Weights of a small transformer language model.
Architecture: LayerNorm before each block, rotary positions, biases.
MLP neurons of a small language model. Each row is named by its layer, matrix (up: input weights; down: output weights) and neuron, and shows model dimensions 304-431. Each number is 500 + 40 x the weight over its row's rms, rounded and kept within 0 to 999. Numbers have three digits each.
Before each neuron's rows, "fires on" lists the tokens most often at its 100 highest values on Wikipedia text that the model never trained on. A number after a token or word is its count.

fires on: "19" 20, " A" 13, "20" 11, "14" 5, "12" 4, "1" 4
L10.up659:528495492535506494584497558471452543567548459503527469548450554489468452545518505495506477490549438487513481498495424487488537430508408465545452501460599482545513391469529468561431460467477474448441400463494531436543449434563492548527484466543460534520500485492484507519428479481492552534499472550465483561476469569457507452503487504514501512461444495522515497501473484563478501577423
L10.down659:484514515454503428503486489437487493516462460521508456394514452454415498527509442498438530513599541484487459465523569431543544511557535533470543498511467537553457529477465496510490558489510537537545564491520468491480526557475526572562497514525542500529528492475521500456504574483484532483485436467502503420470486474496480502506551534545488441449575455577431471505438602508488436509490

fires on: "20" 44, " " 23, "21" 6
L11.up750:480529508540465474481478426498490440558512480484469439418568468533505442503460502547507552508539545390508499476508542494555475445526487525470497499530487510469544574481535471480452546529466513445555491522611491574497546455496468572510499383569525482481463500433428512487455557509512456483478428527453479472556500539486501498492492464506548534543441523508420439504492575534544471517529
L11.down750:454495442555490448480489483485528437508538476466493474599548505422493510490465548428423579472475494500499524435507558547476519457513438517471449528455470435479491493547510493431436566487494476571555514526450469524527482553484540477491479544419500525568451453554595497539496461484515523476481489423495485500525489538522529470497539471514453502526498498486506548506552524459474531541434

fires on: " the" 39, "19" 20, "'s" 4, "'" 4, "," 4
L10.up1142:496500501524411518432461522442528506572486439466455501472509464474454476570541463446493551468510498473479546530512521468512613433438446492507544463531499505589529451533524507532464489488473532472492519531547517480550520406425383492551553436498528536518470458482461465487528535513478499524509469516444510535458445478523534526471561483485497484549514545496504600519492469490511552465549
L10.down1142:556516571494527448404527516512525466487514517482504455535515500517520500447509442494494460534536452523485463543560450505436560450408480500525491473517486536490511516488501519506468485473527491469526603468467548536501410526563467547472454563464540529531526517559474530498470487542516423531543500521567461440483424469487446460543509508509502513489517521511476414541515487476434437484514

fires on: "20" 16, " an" 15, "14" 7, "18" 6, " Ar" 4, "13" 4
L11.up755:485555584541502564477522515413437531560569415558501534510447518506540607534494509468534521485541488507444435500530459538430426475514563463491480465438424515488487431547479491449458546512462520470461486453482509520478509485533506530524588455466467477445561459503526519542472462502472463422520487533452494498545445486562487521441464423476499512400478487528467549478547554473561490555485
L11.down755:525431485460481509460402492428523407440480519522552528522495491536569429453431521485445517477485538493539511521457544544536502494458522455508526502507569475440480508508519532539458476501488510443529580451492479478520437505473474520444450461503493492456486490453535561509493450457456475515514441478508529490430453514466520559473502514507527508427481366539428544482410475478492570514478

fires on: " " 79, " (" 4
L11.up726:408482513445471541516533482526541504477441524530534472505486462517482424465529461477470550550573442460494578445472494481555510436509521501508540513483455514447487462515500418468408543484514527549456526469528497500495546505482482430462494483483499526588468538528475570464454492406468543575396601443471537473380501450524484521444464493456523500542539557457488509403552522597489545504483
L11.down726:522439490541544548436426466436502502504474418515459516525583501479509484442470411501455539488469583532493487552568549567461516524519532430482501500544510539520464559585559513486560482494492506467542480541469494526427486531530554468511478512506500480479537460557497563501480467550512494505484514526415498548545474496513462469489496471528467574525463519504493496522611468442471512419529

fires on: " a" 20, "'s" 12, " his" 11, " His" 6, " A" 4
L11.up2018:517496515507488477566485520442513575494509451538507534515410602439480528630486473496527521459522515483477521502513477530491472477542537490558453492557455486504442453483486491491522516470491471488468502561470438536508487527439484510520583512463466412529513501559519582551509522519501477522540540480488512479537445452535501491422496563462461495534487429486557479467492451538558518544494
L11.down2018:501522487504488525541496576482414489524430454530513473485510485510507486508555580522502496447465501532456530459517533507517518512520423487497553563469507479476533554506411529470450453494475486546483512496487463473527526528537455436516558459482566531481521422550552515414553454523499538496459461554466486509487448487528493473544503496505549523496524516461501514402561400479467507491517

fires on: " " 47, " of" 9, " into" 4, " some" 4
L10.up1081:477468542456559421526500480514524507524467515534476444538523524430494475537458491524481568598479554466453502509524537473595566525443555506492457463520476497412484438528513502475475550516600547508527537486458560440491559483503534539560537492512443555488420522487447584534507548542474454546465546442554494472514458528482512418466522557522428458518486464448529511442558455546433522535500
L10.down1081:529528503460551580509525532532516495488493527529526515530475548563479436486467469526447534478510482468490525451472504538515504555461503489484461538536497431509495529535546463503527560474442470447519450445469458503487499425440548561487483598524530488481502444546501503473490469487471474538508530512518414558495534474491460495532433559472485445544462560460456470475612554462484508504511

fires on: "." 52, " \"" 8, " /" 7, " (" 5, "," 4
L11.up1155:469416521486489446539508514535493543498497469415498534563505495519557494498565483581519546540585424440509585537443423459567478493522573458578496569566523501472516447452633433480514516543564423544537551544539538428590479495521524522534504487471462479509515519491459455498508488472442487545480520543546516517533533547578527485465501552514444553519555443617390510461517480469572501508404
L11.down1155:528506489482500489526451461460505611491480479491481532589578527446500448440521503470502474490494488492514507434530522541455536481538517483489477420510527483527485507466489467500494469477582636455600466525507472502445400587555530460468486498458501487422505487597591475499583453540520534453525493436517544496485489519529518538544447528485483498524478486517508550539607463481490554491490

fires on: " " 34, " (" 12, "/" 6
L11.up1676:437499433519492422548518583524428495493526500543463469514513467498481496492490494511478458485494533528488481489531597469546479494479532494524469509461494503609488502560517518521460467517493517526476489528479499520508556466505509502477461488491445503523551515524535487459502497510496495454542498554453500495529507369518506531516471481452467551540473522562499486511502497515470527423572
L11.down1676:534457482545530453533536562475484419514590516475496499561474478523564502508497538517580464529483547477542428482484554520510558555441541449457569417478483461461523453503494458457505541535486522528486520458459497507427450581447488463518474502473528454495460433455480484446498447499488512489518484497542539485445460489531541453460470498458499529519454595511591498480466544496582516494469

fires on: " before" 19, " until" 13, " years" 11, " days" 6, "-year" 6, " Free" 4
L11.up704:517546534544479511486500445524526535494420527484461489512562522529500493470500524509473439546548502434500480499469538497436543513519533448445486516613513488552598533511513460513541435488462562545490491541500475516521473465474449466477509381488434473493502482530473542510434569505438448501466473437461465487532443512464488490474504533520541506548496518557469561524526501519496515530517
L11.down704:517544500513535549531443603477466536506454501501448511504499492517577515542527475427505535484426522586504509480459532489493477538577434500546436560473409601501503540518474553472534523503554511504542496457492512385513483433529444532564499479513511604534485537570471474519551509496572477501546456489512501475553489534428506477544541473485493469520467484533511519427479469541530480516485

fires on: " for" 21, " with" 19, " of" 15, " by" 5, " into" 5, " and" 5
L10.up1095:534519519576542496528474475424437527552488543513449438459533504425510565564460466471431542471476521457470477439451449463440454540552490567508480574423462556546467513558590534600510499447509491467476511487477545485447489540528522464576494530498535488449495553501463529495510523495516476484489474522539498459500513508455528482474553488443495487511430474509538515488552554491518508526519
L10.down1095:516539482442565522548517513523542476463464442483549532583473507551470433467582535574545475543468463512488485512442507448567568541467506500460537493533467458462462485468471486575480507528545551508561514447457507520497511472472469519492427472550498575535487488540538511504527552511487514475492496504535532513484522491500431538520472545469488526557531510480560532452666495500497545454403

fires on: " |" 81, " " 11
L11.up1054:439469493440480528515507434475518487502476477488479527474487540520445505478489475547481511551494488473400485509520462503556451542504538522537537472519591498452501490502468524499548484579530523517384545472448520491476458534505461485488528538523437577438459543474464544516517495500503476506454551426490502486411514420476546546551503536478489491432461487516445554473538493530476498524461
L11.down1054:583505466555478499532501495483436485492538568573511521456517474430538467422485439486464451498534545499458531455529492529483481467448439485460570443517476516507503468540455421496475527376482472472551491507448503494492536483549516485543497472484524463457503477456467496462458537504580489464456503525493531510497472536536469443526523486555509520473502503506451501498713539512466532567531

fires on: " the" 45, " (" 12, " " 6
L10.up397:565552527471536530481442545516499511470508515449524511480492523484511537470500466510484378477490549505477486534502548496474456488474486462411535510467497515551501494409518508517448491486446428536405471523562545488496537478468512475412525472518477466505457460474524531478470551475503495478502477518477536502455457463453513472503498506474539518468450467529492488516422482454504564547498
L10.down397:459492497537558513542529511530469467499517414509434475510522519479473461471508511518590511536499529498500432440448449505526519506423446537489518476502509515476521516488467499495503508464586525423523560440490486472490503517512441490484442511525481532535557519465518445479582523486540493497445549466479479521465493485507510486510595555505463509471493543547500487493455500472576453575495

fires on: " had" 35, " has" 25, " have" 13
L10.up1152:552477596501555493458477524488501525553552524551486459519512518473511485516511557508438483510529531442454432474515503450508473490467506474460465496489496556540469506479435435513482501475477542492478450477566568460446493460496547474506399556470484489445423455507529436528467530480496527500495420497443567509486472556492524488468523492528555524588480476529487523504459556494476501511457
L10.down1152:483496452510478504501491432427511505484547493538527455526522546413448459547483517510477506587500499503534529485465478503530540467544489563518440558510484535473489516431517516515541524463433535515558523529503465471561506549516481460470538430488538565464541422548472451485508415491442557442528506547499490526489539539514495470437454479461554520553511483574488500467550481492521453474502

fires on: "." 31, ".\n\n" 28, "\n\n" 8, ".\"\n\n" 4, "-" 4
L10.up239:514462502456497523540477564493463577501435470448414492476508558492487558494474534458452534526521446565484503442459531532536465473537473438521501491460470560550458418527508465464494510505511469492534507456492527426555489440499536579518494522483492533498509480495470446538507555538532459507447555549476468570515454505492441455504519542495528490429521501474516519500565464551450546525580
L10.down239:501519459528491499459466529483485489516502512497475527499515528545574514493562491484519497518480476495443458485550486537443505498497476477516484458482500515463497525521522533463459510445514502472516496481501484522513489475458470459512480464542496493466520512521549512493487546491614469495485526519493481506476464526499486495478526499504522524496520476587477475496849531500509483527491

fires on: " " 32, "19" 26, " \"" 9, " (" 6, " the" 6, " in" 5
L10.up404:568470501446526435528485527500522546457546555525490517485513550530520462507538552491534453577533565502465500522562536489500498517527506529468502444482487488602563444560473495532484509515552412476440492430539488537484496552502497471442549397538439506502455502483459464429505497511470521464615509527429519490514420417480524491551520534531422448499535536485528457543462494560489541476540
L10.down404:478407485517485468501536520512453444487590461539460487472468508502488515600524476469422469469533477523574464477509517503495545521465507516449438531517543497511431589487510558569529506491494503449535536556540552512483508505537442525449469541466489519548478546508490571555500458458430445424457576443598458464504481509485502415498491501523431459524557479439481483474563545450471493495463

fires on: " the" 42, " it" 6, "1" 5, "0" 4
L10.up1342:488488487548482527540531518472463459512557500515484495514482467496507590493463469470464480482499465525485589531541542442454504480502548567523450516528514551560491441588453528575469466494510459513503480450437459476553529471444587528550495499460460552498479547434503517498466556497561472470487493468512572503479437487522489492548508434493556514522466513503466569502456420548512471538538
L10.down1342:461525549443513375557483546491487495495465455488402484466469519416517513547517481483521519491509517515462431535528457452467483440534467494521467478431464414499540561559535544505530533470520453481492511559492490543532455510582501511561500451482438510537498502486524500503515511533552464596456504499548491480518467481487510561586554455564512496528563481571483552517537491500479506551550

fires on: " and" 25, "," 19, " is" 11, ")," 9, " " 9, "10" 4
L10.up2002:438546512449509506520470447605510528440480473458476496471460448534392444513486497467571526525508536461476491581529489520445505549540531531513546467473499594495520555498538484449507589453508472439455477500504494451484541467503479472525529513566444473479562464554555565525508540517458498487461529521481500479474548521500479492547561515457485435498487489532475550467529500500497555564565
L10.down2002:532474504576526500480434491442549414599497539525550524547493563485475506572542399550463530520486515491564462504534507439514474444471500468469496477502468466470415484526501574474436517504490491521438440490538490519477548502495474466489487457547490597479486489505445501518494515512450456536502544478500487553481447560417473516528509531485479546540488468549494516569518529509454507431458

fires on: " the" 46, " not" 14, " to" 4, " a" 4
L10.up346:490538495545546507518497535474472477496481516463578522507409515486583496560449509517484498532505521433514485539511467487541500472500483494508528507506435538490506528503473532495450514494483442527496597473572519482517530493544459587503559509518466466511472522469486510503550562523505502589430536492426574474473545522510511470489442522549452450483503464536517493493509446479500556461444
L10.down346:502529543485435442500502452590515527425494560495480542505573459484538411481472446575512519514466498493444483483514480522466412552484500546534559471513516522548516436438522495457499428547493412511476554570466412595486621520510449506521533488501545475516520507512492447486525440502476574477498558480507494474502538507499453538433561448501470526534504492509488474535478463496558529491488

fires on: "." 30, ".\n\n" 25, " of" 6, "\n\n" 6, " to" 5
L10.up1293:473449507534529509464521503504525521521514495537452491486549529456523539570447529472499522513535507473452532523491408556558563524458535570503494502498510453491447379575531466506490399554458477482497512489509512464456489485477498539534485489543511429514413540474458447517462574523482455560468561542502478557443465516419467585502503511466551516534503437537495510462566499513518465523480
L10.down1293:484482480432521485529508543533529508517477507490489504515502502504582530469503539528455528529457503473494444539527496516515526515438463456507491457469564521475500470502546510462485492488513500447478548502463548467505511481487474531468476469432472495494507523496470469504440457513552489513490455493508489477495486489526535538475578466500496495481488483602489538473863468451548512481452

fires on: " and" 38, "," 20, " the" 14, " to" 4, " a" 4
L11.up68:415475554547455451535481520548500431527502538474481493505430504524466503553458562505446489514444526483468540483516517450430457440537539518494462543559459444526501468552455551481556554510539533534516463524470450521502469574476502594519520416486499523561523502485451460422521493564465468542457498541523542478463469434463470528536524502532551523468506480548466479462542439531547540565525
L11.down68:476530495412554503538500479519453438527512511495521530467456506506519481521485475423482484477494511480579487540428549473582492565494495489452554497482505506463469539472522515447543517519493514447484529495536538557514470505560581536511521559445532440509492417564520518455453468447528525515538560503464555543511474484551535479512537496481504418522526449499513527465597502471540540484471

fires on: "19" 18, "born" 16, "-" 14, "1" 4, " of" 4, "." 4
L10.up542:465503519541486520586497496505490535479467482503387488450511503519529553528528496531533379496492551483537494539470511459456500479463547506425502441567525490479476388533558448472511545447482498524454476464458468551460522518506484502502573549510510527483508489541470445450466429457524546516516586475476494460495506506522556515449462500529571469478514536540564468496489507605485496556582
L10.down542:478457494516475485428433457485441430536478498503501516528531473482460483495535484413511546443446490470466456443575524512511481532504469439503445570414468474499525586567518517492530423507467562511504506524536475407504466505513491476544455432544501477494511527466563494499513560535541504474447531520523509519499511549401519475570492468463447560509505535456477486457482482436478537537384

fires on: " the" 17, " have" 12, " has" 11, " The" 10
L11.up226:541554499459524506541470526521526636503554553441511431534508468442535487508548513476511449501466536490489434491514436485513538515470465511529520507533504503549531493420537539465482489520509394479469427466544449397520535461436515529512505541542470470460443471511405468506473491451483455505512446532476603530449534510504482449496504531500596597520462479473483483468491504497550572462531
L11.down226:438485530533490528446530466550493517457454488481478498544484561442555432513468491530503494497594473518532545471483507504424528499545480515511562514546485497563491554458528464490550489470489567472560446489508591469604443455535445535472525521511471501484452520458516452507541462462482511467536474480478477504509514416494438575498598534531478532513526523387495498505499533523478424513444

fires on: ".\n\n" 34, "." 20, "\n\n" 8, "|" 7, "-" 7, ".\"\n\n" 5
L10.up667:482497548498479456500461466440484525513407467501475543366517473514468544589459516507495588512513470461415476539476472484515496462441568560504526523512500504475438490499483499613429553551468509528488476424488543489470562512558479511481498576411482497480493560482435482557501544533517479500425517519462509511444477510554504478480467507449493473488490470495482465477559490469477532466490
L10.down667:506503426494500562496472533524474468520515536445426494494557467509589479503516546446496499495447506495456503501552502539523468510480462472565476468472591512513498506518522531462482503488514490491543452440498529492522522458493511457499429493510511420500492476510512450443534505475547485496528511505476474520520470482521526502540506533485489477503503477539460532492853514550474508512472

fires on: " " 64, ":" 5
L10.up673:464521472489517589619471485525505439472538504445414503561471525541532487522567572568522506583510510566476528487441582473506499515490512582456497459497521493511523488504529495469479453457502501508447490553495466500516527542478540586554462502539426501517513545475481486520511449500457436495513509432596472483524411444518522558514528498509572519522464476519490491519550502474493485465569
L10.down673:515520496580479524456514472444535471467435515529493530536501484526511560478489461521474533421525545421466503490587554526527491460479496438514490502531404496517515557472519522478508505479552502471493548459479524530506480495542513416480519576465537456462534489548482496549531497499524538573540511452478488551523506571547411490500460499545441459525520537502528478518434536505435508492483

fires on: " in" 43, " since" 11, " the" 10, "20" 7, " In" 6, " " 6
L11.up1814:440541504504479518471502589510557418467543446528500489507483448480531446501455441513584477496522453425458537567521488526425563462510527472470476517454546471525472464558455527558503468478525453574470509463464552506508562485465543519472425458464569488494502498455573486532469449477570534564459545522465469508518523490576511505503496470554508479451389470473479491443489480591486472485493
L11.down1814:461431455557442508527450520489451521416461519425473570462482530516395488496552493470441496430491487554532475480522477493516479485471466591480518535531492579504545502478482481548540463478481516455592551454502487481487481491531450449468513498461518487473507515448509478524524499465545463500447388456446474477464501574443515508487544460550512417491530557550455552508535572560422489538395

fires on: " " 29, "19" 17, "0" 16, " Steve" 4
L11.up310:492466543493509523513512470447577470533535456470480491548491524423458456534505464540512560471521504492520536524450500429527525513522487484529447521467532554438490479450446543507572445480484503475512469469463501484532472434533530520490452489520430518455604543505456497509487555514488484447490477513518449501559487496506510456513494483478509527532419523480427503469492488583486441475477
L11.down310:488451429548529553493523543440401503525485471453453559520485418559503600512469461518485494460503510547514502520496579496497477406467454433464524481473499494464553504492518578475499502562524512554441530540510483552490472512560460455477570515495516469510473463499526506420516478485599557520537465483425488517564563548528463424448441499538567469471514501490484487592444502466527535438523

fires on: " " 33, "." 17, " No" 13
L10.up814:540444534537464536559489532516497497480539509441482494466522547469547526447448459570509464525488477520515520440482554528518470463491482496477506452508578555538524352538505543480472452483484509527502561547533481446534516561509467579521545513535451498527419511578485494492497527530439522505473572496476487509450479483420524400525552516476554583490414507508528555491484418446485550542589
L10.down814:517499481497533438491457501417473446454557531449519516505548547538527470494570453517481432472434415476529478507475485445502532455539480450483547488576494535477467500472512498474501588499585479454487553443581514549465474550539531451492456510488523478476583443413511444492418528517608461542490518509527515466555438493562513469435496482464531539531565522503528530505580550541600501504493

fires on: " of" 30, " |\n" 28, "19" 10, "20" 6
L10.up654:452507473471533478462467518455438597512493413514488443491542479447494543486447513495493502452509457461445498535574505498566539504437565444458569549515466511500583527543502586438513502423454455544482500459434523521473504548475481464509471531527517463525507502479581451505513559526587489492500556525474492465423500452516514462525517568493519494513476512478510486452547582537506502504553
L10.down654:506491521498510450528475447582435448486489482490515506518472540515529477453475447537486511528473565431593518536505551513520493390478485500480495518465498468495517505540432487539533451520470526545546533510519486549447512492505456480543516471440522544541530507531597512478481439430510510474528491561487481533483422465590483499517430457455484485501521482491515547544524488483524515420536

fires on: " \"" 29, " " 13, "3" 9, " (" 7, "2" 5, "1" 5
L11.up185:467472481473461463494548486525490489478476516484478474465511571540473501547468435434546462554573496483545457473510460469482565516477511477546452525474524539476495413440544536514449539513579474443551466430483524502487554464469483467552556477525451481455473490503499496559470491468479489494463506502531525596426452463560532483453512516523460510510473522534460492491518547442467483554525
L11.down185:501546547508413461567499417525548558496523530490545456578528549524549469524469452522496479531539521505555538480472421495522508512517548516561512504525408493523528557476432495532530592501477587495518497522564445523562449460474480459446546500467473550458480499427436528471522474574501558447527555380577492472536515502532490492456553438483413445519555450506489580497588518485484508540500

fires on: "." 68, "-" 4, ".\n\n" 4
L10.up792:466481464435564488555460490518468494499440470460458478461494518495526508495507488468539479485527499480471518566555549482514540449460505484507515475480479456468494389511526487592479487506588469500459485443494581519514512498562504515546507515461516431418502501544451491481537560430507474520492558546515492531449485507484449465568483520504606489489512502445476469463547507533433522511499
L10.down792:549473543450500477474545540492514499509466473473535488506477497519572513495451567500486518525487457528471480464528549468486484494474462465497463458470589494494500460546513459463423514509534523458496548451510501508513432500498489508480520531468487472488503518539517517515483535464597503497475537512509507507501528528556510535550516477499500529498501463526433492478738474486448478532446

fires on: " (" 48, "18" 4, "19" 4
L10.up292:492513538497539540584508433481499511476432452478444513498407492504471542441534485454501426491482510507518523584557484492487555542457495467450473465623511481487556466494514558511493459456506527485374523509476497522545491412416512454475550487577449452530442439412474442512487545542421529477517575515503527549511500531509513540537530574533509491476490433506335562550537522502498542521412
L10.down292:496518495498458518501464452545564495407459543562503507459423522513527505514415534584553536524490542524559500482538544471545495528481446442600504528476501510479480593531478467464454478552442495449535517479524484535525528454447504474502448540485540501508528543491549514508521513493431519557509591501499405464466438497476481479421574492460507501449555457474562476556400503512536525491463

fires on: "," 35, " there" 9, " the" 6, " There" 6, " (" 5, "1" 5
L10.up502:502576481464506442503499521489521502537519465539466513514407511506504447489521432445510589539500518504500397536543536513487435472486502459501512494469505554489526471489525551578442510525499557481493560494549513546427529478401433553514434446519492551489444470512531484580457476418524536517531506485502485490518508510527525517477509567471536451486542521509476555464452454463548522502455
L10.down502:501524485561491515484472516568533482474508500457587469489421462452491539498535445499439512501557482488557555545483477422484455454580467470530539518513443448503506463508485472543526509524470500433520486538426508471560476454597473521470527517519488483469515546499522514519404425533413453540426534475479438529438523478529589486522468473478497522460510520520510491527450566472433491516573

fires on: "." 66
L10.up1186:419417539479452451485436535489506585450514462418544482525492503444500483454401486521475570461530484521486472533570414530521459443495529489564403510470433537543480489518499445499501505528513508531558456534519513486445436475575455564494483502612516520550493494440452514507476573588453495478497493580582526557508482452491443582518584560532498526539465514500476443455506459535508451502497
L10.down1186:504561498485507472508489495474495538593430446519508542485529478464488510473563482492451502583417473514435569452543538435533545509548491434458557453509549472458511416530510499500517591522467462403489525525522419479537529508497518443482419519475464544467522533515485521536550441446525468427486533457493438552490525496581494541529452570476485496464476524486503538501606569477451512457509

fires on: " " 100
L10.up400:508615485447510536466525492559483496499520478501541473493490478526474470473496572464493563543517497473450515480478547513565485520480533509485482487515524436443478449519474448466528565533513502525538512490544513572493587481509511542481509466508478494480459563444443592459485454478483528490491578456501504557502498482509488556520494492503485502435523509524465557494476536545415512533497
L10.down400:463456451549536483538460517471496387537530511512535506604478548524484534542534533523529533533535431488556467504517511525497483542545479538550542472492438573468475517550555539528443557511497451527536508529474475493467433538507491558497412566485482545498551392555456571511494482462549510538530529497516488448498451559542456350467464526500533517535456481527506484496688478477488490550473

fires on: "20" 56
L11.up1014:443591529576470488513530487544516461517461463498495498510517571506512518458530508482448464461545495482535501526473482515480477457507458470521495524555601536502530547483407456532517521542502489451461547524569468496614535445485566486477486465466533473529510489496426505447513509475483463508540455446510450519515459502504544472478531562549467435506456494484494461490460432524498554543429
L11.down1014:536486452458572487445431475438486490580523513531505464467508483475580488509473502619474508574498579523479503434498499436560536529550489507497461512510462419446495453487466466498478461486495519542533505431459482509515469519440499491466501476432478495469515500510481515442499469524441488493501517456509467530595526508411503480490430527511541495465448508565503532535455563541503486471484

fires on: " the" 20, " to" 11, " at" 9, " its" 7, " of" 5, "C" 4
L11.up1682:465503547537451477556491471526435468467496483544496461574486452460508500480504440505533542533519484533536568535540491509473516478487447508489467536514510502477474526458489536539445451454511469502474504461600515486505521508530402502494591537504481538416515479471439536507526586514522529464452535488526585490527460449411519462510559524503513529467518447462556509575516592493485460535482
L11.down1682:527492529464493438430540488491556471479513601488481434510477554479558538498456456497476473464487432551501493462540480509565411569486514506530486569497537492503498487478503450480505487474494470477565481544425473438507520583488515490593465557514500511461562502497513470468556529475491521468551528523478510576471531455470510464532542439530479496543471553529475520518514459430442561512459

fires on: "." 72, ":" 5, " (" 4
L11.up1470:517456564501480485531415541460511498494502482436494557565558485447540487454498489515525560547586557396458541507507449527522477514507528499511519547490507482568460508515484482499486547456484517502526568511518564513547529470529479516498508528515575477532472534410515441549533503488466420470500511504515537585469458519565541514520489517539519509556420408528551555491537532523462542486483
L11.down1470:478564523506449469544477487464492544480465507472501546553480503455552540520512493553565514567452515469504487502513503518514514483486498462461500484508506464488469481481478383537533507520407476505544530492523482543566492489577505482492473450494526476477473522555575465549531489525481482454503469502515503520469562591510588483449467459520430500493464476563577565513689484508471478408481

fires on: "–" 25, "." 14, " by" 11, " the" 6, " of" 4, " to" 4
L10.up1441:480489508622481512597455549494493491438521498490499457503431542459551545540521429469512555499457532473464513539487503450471489508510554514394468578470459512521471469506557461579535501481473550577533506544543454527507543464494475481464507464483482407524484548518508554505478516491489411487577456492520570455494536421460500511538518513493536491500508453508429484510522488506493480512553
L10.down1441:502497457463490464534560420527480498407487479492516502481435444453478475520498497475490460453472479544507449546488481462517434484476455411476491492552475501539480477472493519487394479494482510435505507538502519472476500488458579495571476544478581484461565514474570501469542470471529562501568527461465495481536464529548492464479470453517477506502544441488536523473597487521456535444457

fires on: "," 41, " –" 15, "20" 12, ")," 4, ");" 4
L10.up682:417544488523477449568512486517489549475486529490544445541501480500508547526518576514534523580532463487521541540618443511463545467539465406476444485464458549506525500461526516555476581492531494498528497524553471515488516448485533471487497466531531456483475575509467466503484552592514470509450493503458446530513470547539551472508501539556503457509444444540471578488554531563545490479502
L10.down682:551532512532516497550465461536505489476508477595484544542514539497444470517623466495487481490447508565601509450428555491481459496466496513466499484597489507472465450521521466428575531515542503551558517446533484526483534516456476471541431478518532516534539502546524571544523496411441523519502570467439497550504495528502475530467537505527470557508527499529591486523514489497458476461496

fires on: "\n" 44, " " 14, " |" 13, ":" 10
L10.up1752:492508468554448464531479522462548504455471562516505522522416455574438547492498551522552519503503518599483429529615458528495505528488469530492471510472506494535457473457517540522431438486533501516526478526591510534449475538535421490451484450543479534515520525430507525532466511564504504533501482542463581456535514462461525437446527523491466545532504561479540481464493498524477514497534
L10.down1752:500549463542487499493499529485516470519611546512452463434488576483549482522486479492427481559523505550482477527473487498437543485495510549493515446515497515536495509492512466508554525569444495495509467539471457507471466486483468427584528522465484512540507521485478503506533481501488506534473541450507567490494472467510599523438501438477501455503451490482574481500511512489569505459564

fires on: "." 58, ".\n\n" 14, "-" 8
L10.up1860:526524503489489461541529579495411455506563468451445499421527475532546458537502502464518676509537553431395496529478554475464579518506540487525500533499511523537497452484511478492499465481514529553498537471442585484504471419479488554537508504463499509426490511499410481496488529512542469525447510521541506586395561525491494448528535517473540529492477501514558536524544517528429476540484
L10.down1860:510505505469441525501540517500429500500490467498456529483504506507590514523501538507486527515523451538458494496526531562456475507484467486460474539494572526512497466493499463509515504468500498472485501463464496495490505447481490518477489564463482498483463485553486471478492525486629450473485523508517488469477514484507513459563532531496537525489484485580476492516860533498465493479462

fires on: "19" 40, "20" 26, "2" 4
L10.up31:478513538545486520518485601484414543536463446512521468528564521443528546541527494529525452514497476448513485494511437498527483490423578461459503450501609530475513488485499573454501505496511561519428516466494572567528591588477537499486468512587455503547555486514450526510455471508524468521576537538586482476542413483550508542492528471587509519444502525504480504478499563483517516530529
L10.down31:449516547508434521528472455498500455472449572487430516519489463543530456542521462457455553492436469462671497486507471567515493515481487464457526546506428510447511529533541452494536509417521521455530565532522483513549540496457501428474538500416507476484501516495536511452462470478541440553420559443482503516497500527485592554492595509473526504511499541509464498495431527510494524451425

fires on: " " 35, "10" 11, "$" 6, " US" 5, " the" 4, "5" 4
L11.up538:543514507488514504547463472558474494464485474483445498541455508516564452469563445529494540578498516490446564501464450479521497465526524518491522484445475493541534483517521464559487505502488496524468496441437462424463563517586599526574458508480454509511525526464516499493474600486539466444515500497448496499460496486514513499478511522513471520462496584463447499538450506518505499435527
L11.down538:514456526481504452569467497504541511533495475505522463472556435502553495553398468480509491453492573548448465429495441463488458459486476385475479571472481482436488531441530521514560514520516475502579530474528500505493540471463522440532474484524493441436549526508539566481525569503457503536486475498540498477504534542456504519489479455556473495562493471463506489535493542473488478506508

fires on: "." 74, ")." 4
L10.up782:464508500461536523482481520535461493501484465458450493409526469484579528553581558494545533445441474449452419531532487538484473477477468458522496503478506564457493415506498471472536508451563504495480512517420513435551519445514505514470487547403494530475530508531483510478510564503502541484528484548511490477396505543483473381580489511589529488539440441530484453456494521504505544507448
L10.down782:573481511455512533487446512540442434483490551515471499502484508500603485479451521494513571506448487561445466514504583536488505481487468451526437498441501500521480489496482500482547524513477512500497517457506537481487511524517533536498518582433474465442472501548508542494532532507594559515523495499513490491478513488516515506602481511534529531558483487555440504474686461447439526481477